MLP neurons of a small language model. Each row is named by its layer, matrix (up: input weights) and neuron, and shows model dimensions 0-127. Each number is 128 + 32 x the weight over its row's rms, rounded and kept within 0 to 255. Numbers have three digits each.
After each neuron's rows, "fires after" lists the tokens most often just before its 100 highest values on Wikipedia text that the model never trained on. A number after a token or word is its count.

L6.up284:144076123071169133131146118108106148064120112097138135138138138197114142127127100130094116162150054203133041169147122120117074127107147109119062049140165170098126124122158134154079116126114113147179144116106117102124158156191134130114119158113133098089117156134115153036145067182099107122096109112131186151129152168076112167176153091195155097109061153122171154171109143165124236123138
fires after: "O" 12, "G" 11, "il" 8, "Ser" 7, "ser" 7, "am" 7

L2.up114:083135206142178105175177121106106149127149133099165131082118070169115116135175102154134117100136105151148164187150107123115137090159106050139141147113130119131166104133170093175093173108160068114122093149053131163119119142107147110167098116113155147079107126162083155154119067102122172094128094134115180124201124149102117105159124155101125145130096101076099075098152130147150164128078
fires after: "| " 17, "R" 13, "\n\n" 13, "av" 11, "det" 7

L6.up123:109150177115132098106120132170162172188140121094205134123144096140120079177091129163111108166114179118156119114120156142123142108099113185056039129115108163182117121144115118122118158095187139106139133062128138109144116106207116137070151126125143175107167158157094115114111118099157149064127090085197139152129099178111124142148133138077144183138175122109113136140122160133131214121148
fires after: "| " 29, "," 17, "S" 12

L9.up248:169071170114093130139149091120173107122159115142151107115106161050148146087174180062069076101118112080098104102079033103098127095118092168175139088098103124076114126146099092137077096177096098159109131188106115121124135189116096200150113145110163176148123130080084141142068118080110145180111116139120153108066150149100153147170132134103157119115157158147084146128127100089174089151145
fires after: "n" 24, "l" 23, "d" 5, "z" 5, "r" 5, "j" 5

L2.up596:058162137159141172124165111078148140136141145090161125115121093153146120086142163192160106071111111112100109151174179116130125097098114152044112132191127152142113158090080143109086115142148089170124103138136088167222106187118070134133131133141110117159149112184147152143132086127141170090101085132167147161072144132130142103176094093147170161168116093126111062111141110180129176120147
fires after: "| " 28, "." 20, "199" 6, "-" 4, "; " 4

L2.up288:176097068107083098119142161122076118128099086149123129116196163075109095072186120089122132185120099186120108105083177151136121142197153214155090114117110092115130188147092165113154124145062171155122155161103142099093172125160167117134089117110114129131128104113153149158146167117105076094161059100135134072113133104121100168117156151176088061131119095152163120149119116084157083142142
fires after: "v" 16, "d" 10, "Of" 9, "oc" 9, "dif" 8

L2.up345:106135100122119032098096105128111165136141114079103193101153127093114152070123088090170127128183125143190112121072141135132111113227165143106082150175158140113153215142073103152165125113136167154100182143122111113115164181117133135145096146152140111112118083131163145145140117142100115129137084117176163142036128062137098128143138114108135119125103101108132087095154142118168189166124
fires after: "D" 15, "d" 11, "dif" 8, "Of" 7, "ali" 5, "i" 5

L6.up625:143101133089118137140143101103147115099148169124135109166114131132137087111143125089096096114125060057170099100128153182198094158157086115194101134166172143118155111096090087159096075119142156146128097027161146081162132096132105117164150120148078120105111136125177115135135160100126095099149134041117164132179127137130068131146103129146121143143033152133148141159116142164145157219078
fires after: "H" 15, "B" 15, "| " 14, "L" 10, "h" 6, "Al" 5

L4.up294:126087153185106106111136162125107088138119174140105158049096086144125166127146121088174095195125147163090138101148132119128094153136108143058104075071138143149107182108081149096089122125116074169144160148131144092113103167166122099144136111172105149099205138178044100181172136118121141093111133101153087144171118158182139150078090119112137148108120154159181155188206141115128190122111
fires after: "qu" 17, "M" 14, "He" 9, "P" 6, "l" 5

L9.up478:146133177145138125195179131200162127143087063112172079136149131097085075132133156132118120115125156115149100141126108145125094109114099115103120093117140103141131120152132098169154176142151136147110129132094138154107177165111124161098119128136147174135169200121099149109058129116100154126150061105114112085063180135121169115149142122050139110115113092130093134088175164156146127072122
fires after: "ar" 16, "el" 13, "ol" 8, "l" 7, "r" 5, "Br" 4

L6.up385:054139096138107118133129131129088122063115151077128109121166106094103164128155119105125137155131079184122096179181134160102130118189106140148117144151114099174168176143101102130131156124096122109112107093159108159152063082129170110132142162115170069081061119129143138118131117165110183162161142147150133165150065178139135121124132123155120112120095104098160132111058180160149066142161
fires after: "F" 30, "M" 15, "f" 14, "eb" 5, "t" 5, "ef" 4

L2.up409:126123193177121215183137149190148161124184121115078165092109094092157174088112137153165102082113178089158133121176088063101132106121047102181102146171167122126128148111141136165123158158141063134153146109129190180206082087115103165140138174122157139179125152140124126064154111120143130168120117068155174151123134091082132117135172114123121179166111159111138165163160158126127080113130
fires after: "| " 41, "; " 7, "(" 7, ": " 7, "7" 4

L6.up223:097107074170141126116143111118116089089094149138115124135114131130217132108161159118093160110105146122119155066154120155127090104105093165186148140191126140188133096077142107094056057127111089133175157154161218126197126105110108163147125169145107122080127089104134129131129050137116115136140139148109153090190127121120137146101072190150122159182064131093093136096093125104153168150115
fires after: "F" 25, "B" 21, "St" 15, "st" 7, "W" 6

L2.up123:167124112168134161149104103051131165141142136119105149102083146167156061120083162194140114129144150150146140212161168085104124088162130112107103167137108145061164142123132156141099141091157130088133122142087111151121153123113141140078099194182122169100107162192126102083147133145159164119162131120110149146166106184040104081101153098095135152156115119126117084145074135117140132157121
fires after: "| " 34, "l" 16, "m" 8, "L" 7, "H" 5, "; " 5

L6.up13:105131128132144107161076070176142146158140116098157135127173092102188163085126150138094149116106094141102191091133155172125131106105045160088107106077103119144103077143183118097077151135157179140123170097169170079132104128116094143101153145090144156140128190138105164118146069110118169161163123157186113170108063154143139154075150163107169181131173137133097115133079143124124144101130
fires after: "Alb" 21, "M" 15, "v" 7, "St" 5, "r" 5, "m" 4

L4.up161:138153152146124169153122105098121144125184117071115197130174100103138121183141081134184150155069177143089091107147151161071066135177080162046153075013150139094141158132080078100088171118150106120202130138093169122138109134133125102122114083128154133141167103115104163097141124137150134140162147123166103159074084122126107106117155084099120078141145098128179161153171103115146127091109
fires after: "| " 36, "lo" 6, "st" 4, "ro" 4, "He" 4, "0" 4

L6.up92:124152140154084117162161164117112134122098105197120140158059141132054156119167103116181134196124159108193154082167132137158142165129184096160140145122102144081124151139102172136187140182148102177181109102141073100123089092139137152074133130152150070077142100108117126130056121106145111068043188101111144101080096089140090104130101143120104108094122110152088094107140128162120124127099
fires after: "| " 26, "N" 9, "to " 6, "li" 5, "Mon" 4, "di" 4

L6.up448:162061112123134175103128096111116079078139156065113081148144112129110151134157155077125137105132111066129068147157102090201067118147121077165174142194189101118117104107057093150085102133069104144141095161119125148147146113143132077114157158134102077102122117125156146154122182128118112177175087136092131079229160142104151148166095065145144113161084150126156189107092145124154098131124
fires after: ", " 27, "in " 9, "March " 5, "are " 5, "November " 4, "\n" 4

L6.up535:160113111136074155064127146176148153114151108164184154176187136079073131145171146067111124154133148085145112163088166103122118153056106163143115120154068093140075150136094157073128087137113145134164127147121112070179045034113101164067171109168140130116160153157103149139120155097140118165076138106076133099110107111169154123116145129108128135138126132160059139208114136081153104149084
fires after: "| " 41, "$" 13, "to " 10, "di" 7, ", " 5, "R" 4

L6.up32:111140164090154121093108136194118173143126133185179118209132148108103078127161112092099145134099135138205144073145190173074107112124169169154110106137118143152116087109131126076135105114132138140154131059120140085153113063112115125087127153185094111089166157141107075141087135060141129109123166065168176107091146113137148115151141200091107097145076148172093100164164130091157146143050
fires after: "| " 41, "R" 5, "L" 5, "Th" 4, "ar" 4

L4.up68:137088134087124169099124163114157150149082102085179180221141098074138139096158074161094168111103140111109085137108144143143154119120124140127158153121124120125150127116200126141029144080147177162174118107068141091068075090091131124138127127113161074137130110139125097084127135134112122127101147198116120099079112093083156106117150194146182107109129125104112148126113115157159145134186
fires after: "," 20, "." 11, "7" 8, "8" 6, "ne" 6, "t" 5

L6.up634:109100145182135093098112156080096082139107180055087126122136097130131126138113144168153118124136157124077083182144077117169110161185140122124096118161145146115135139127117130148171147139134162102135117171129152146131179122142146111169117118147096101136165142102140138154171192154110190168190081117135167084227182157112169153162100123119101155150140202096166157117148157111152152136155
fires after: "in " 18, ", " 18, "In " 11, "October " 4, "May " 4

L9.up134:139130151056163115147100170173156182143187140114166155177178147086142189077109174090135063129160149138108091070142110119117180108165121122101131074143138169069134155152098131147163142153156090134085099115028153140141103202102160149056118132140150137145108164077185118130103185131105126130140099126125104105118146112167108155127114180089103180155104119165132074138134145186060128108106
fires after: "b" 19, "st" 16, "L" 8, "l" 6, "el" 6

L6.up451:141154131149135162094168109129201186186148067153138165171123135114126146165098170156155151130125145092164163179101164104122128130059121193094111112098118097143071118084110139128072147127136111075144128172127119135073104146146082114095223122101130158161146117192114142116133158144107112105069054090139146162175118136128183142151165117128158154101128164119099156133085108159119166080165
fires after: "," 30, "$" 8, "i " 7, "| " 7, "o " 5, "man" 5

L6.up459:119108219106109141164130121092132175116164171142188164105111114107126089120096147151158109122165079156086168151141131174145174140147112153121095112108179141135071071115186131171158167065220170125089077079136121115115130132129087105133159104108126166224130173135140131114175180141074141071154113179087134167117151136159152141131141106119131141087115183127108110112119100124159108152132
fires after: "h" 17, "ch" 8, "j" 7, "m" 7, "a" 6, "v" 6

L9.up398:090171116142148133217122075185147150123144139097101131146144147099132139088144151093121083139185141172176108173103127132113156145117130148139143163147142147121136075081127120117127178159110147170121087099148143109052187152142211108123153119161155116200111094096135178185202144106150179155134117120103092021102118115143102129155100129119131124093105130187136123094113145176092178114165
fires after: "." 28, "B" 13, "St" 8, "t" 6, "| " 5

L6.up252:063152097078072151138108171140139164121196206128160152146150169140121065127116123079133107115144091114142077139129122147159129107101170074210104165119167116146163136128132092132117146104148155091115068110082181122203160131120132182143161102095160129125150163155127114092154094095128119130125159116111129099072141142134098065125138142113058152122088048094144091140113110124125071114117
fires after: "| " 21, "4 " 9, "2 " 9, "3 " 8, "B" 6

L6.up208:057124121129072115083159200100147117089142239112201144090160148121160126130166129136162126118150123116187120203162135144164119103149103157183078160157184161156167107123108117085148114106137110080104100173126158130161157122128078096182134147133126111171190130149126126076187116129092155139143136161121153130106156092114149094158071137149072138119062101106123131151127164123120155152084
fires after: "F" 19, "f" 19, "on " 9, "sh" 6, "the " 5

L8.up266:152143172182178134140100111174091103151140131090127117120142131150124140114130128081161126174082153138131070175216107119114153096144084126140114132112164116188177127163133129204091137144158128170191164149141147096110077121127165178077135145141118108098111111123154112164175141135141152093129134064103070076175157137129093124142111125128116118135139136079140151096122116196078150144171
fires after: "." 21, ") " 10, "d" 9, "s" 8, ", " 5, "Man" 4

L9.up396:164140130144143152132128055149131189104165112102120154190137105103132160112105165087152066112151136209162132131144103149110144123188130125117093120120128159063140180138151134131157198159164157162096119112128146185075162169108194088115118112119165111164118110088149156186216155124109118149105143077146095034178115105182151164168152153123096136152083106162137134131129130119099099139151
fires after: "St" 16, "." 14, "st" 10, "–" 8, "ef" 6, "196" 4

L8.up82:132152128153186121043175133140121133138133139002162154144131158083138093153158140053143138134143149158118089159185145106143100095163086137110140145101108111128140141150143186186111125164184086076146105102098133101109119167160153126172165148148078149123123089133106163146144155133020095143125150119141165050105124095117117122135082180109106144110112129111111106082183116197116143112152
fires after: "." 26, ", " 25, ") " 7, "\", " 4

L4.up609:078086118169141165142166165146132183145108112104153127184120087161154149112138168114173171181120079158062114053123124122084129124109134165070131099109149173150118207105116096119066158099112156159093123140103166127102081120150137110142179115153166090128194099175108083123134107127138109132183157169140127103080127112101126087093195124170126120128171023132112160110158126135079147104162
fires after: "." 15, "p" 13, "tr" 10, "," 10, "h" 5, "O" 5

L9.up391:139112135142142149202162091133161130143110098126109126160096116110185178148157143154099161145115114106173117101136119138099071130132093116120119120078101147156127142172120157150159159090125134197144148133148098137093147102134134135162179120130170176156111167159119210135095132153087092106123099152183132064096127128104195171171180131084100101131125142137102152104146140152185100049125
fires after: "j" 22, "'" 10, "ar" 10, "| " 9, "r" 7, "R" 5

L2.up232:112136197171128108145140115114128129102092117167122108185129140059151058125176108127085114162122131125095098102164088091069111134105068079155115117135145135094134160141133098181135104068135115072138151085098159155133099119105148082170134111089120183130128066180168137141122114137090158094113131110177154173138162125101112172129106065090136130189145083143120121098181156132154163075171
fires after: "| " 31, "R" 16, "kn" 5, "H" 5, "h" 4

L9.up253:161153107100154133171103089170125143111128123096144155159194170100107138085142205061141068122175160163084087093129100143124172105146178127163133117171144141096186102172103111120134140166164131124112114091081155135131097185116203080067112137148116101128150079074178127153150156129131159199119103134095101027110138135150106138133081153127124171155104126182139111119112151220081156123129
fires after: "st" 10, "." 10, "W" 8, "St" 8, "b" 7, "t" 7

L9.up560:215176174132165104143141107185124134166094050085139123131173169148057107143108154127135140108148157163107071127092132122111187116127107132103136111098154116134156118207105107168118161171130086128088116101089135146131147129123183133095104098141095151128174164146144177109062141122045157130116089161073126105099152134109127123129170149102109118133109134137102114129154193183079119127126
fires after: "% " 24, "el" 14, "b" 13, "|---|---|---|---" 11, "c" 5, "|---|---" 4

L8.up584:127147175145168159225158147134094108166196131129145153160134135128119133099151135053090099173101119180113089143155148101090132142141097119114149086166129094153142121162115179165145179151127118103154030142151136088124181147126180085163099151105098168112119097169114187167148176113063149125142141101113119072102128141068138132144110180108145150129109068078144104111149097175113142097137
fires after: ", " 68, "\", " 5, "However" 4

L9.up482:129154125116128129177093079156124154101211104080110127150163166136113154098124176070141054158149161172095119142137119114159159110171174095151092134119155175050181150115196088150160161125127131122114111117102159187127115167142175092121122129121103104168128093139185093161169196109133078201096105082071127043087138099150092132145122168115078162138136120155121130135138135170074108173154
fires after: "B" 16, "Sp" 11, "Col" 6, "st" 6, "sp" 6, "St" 5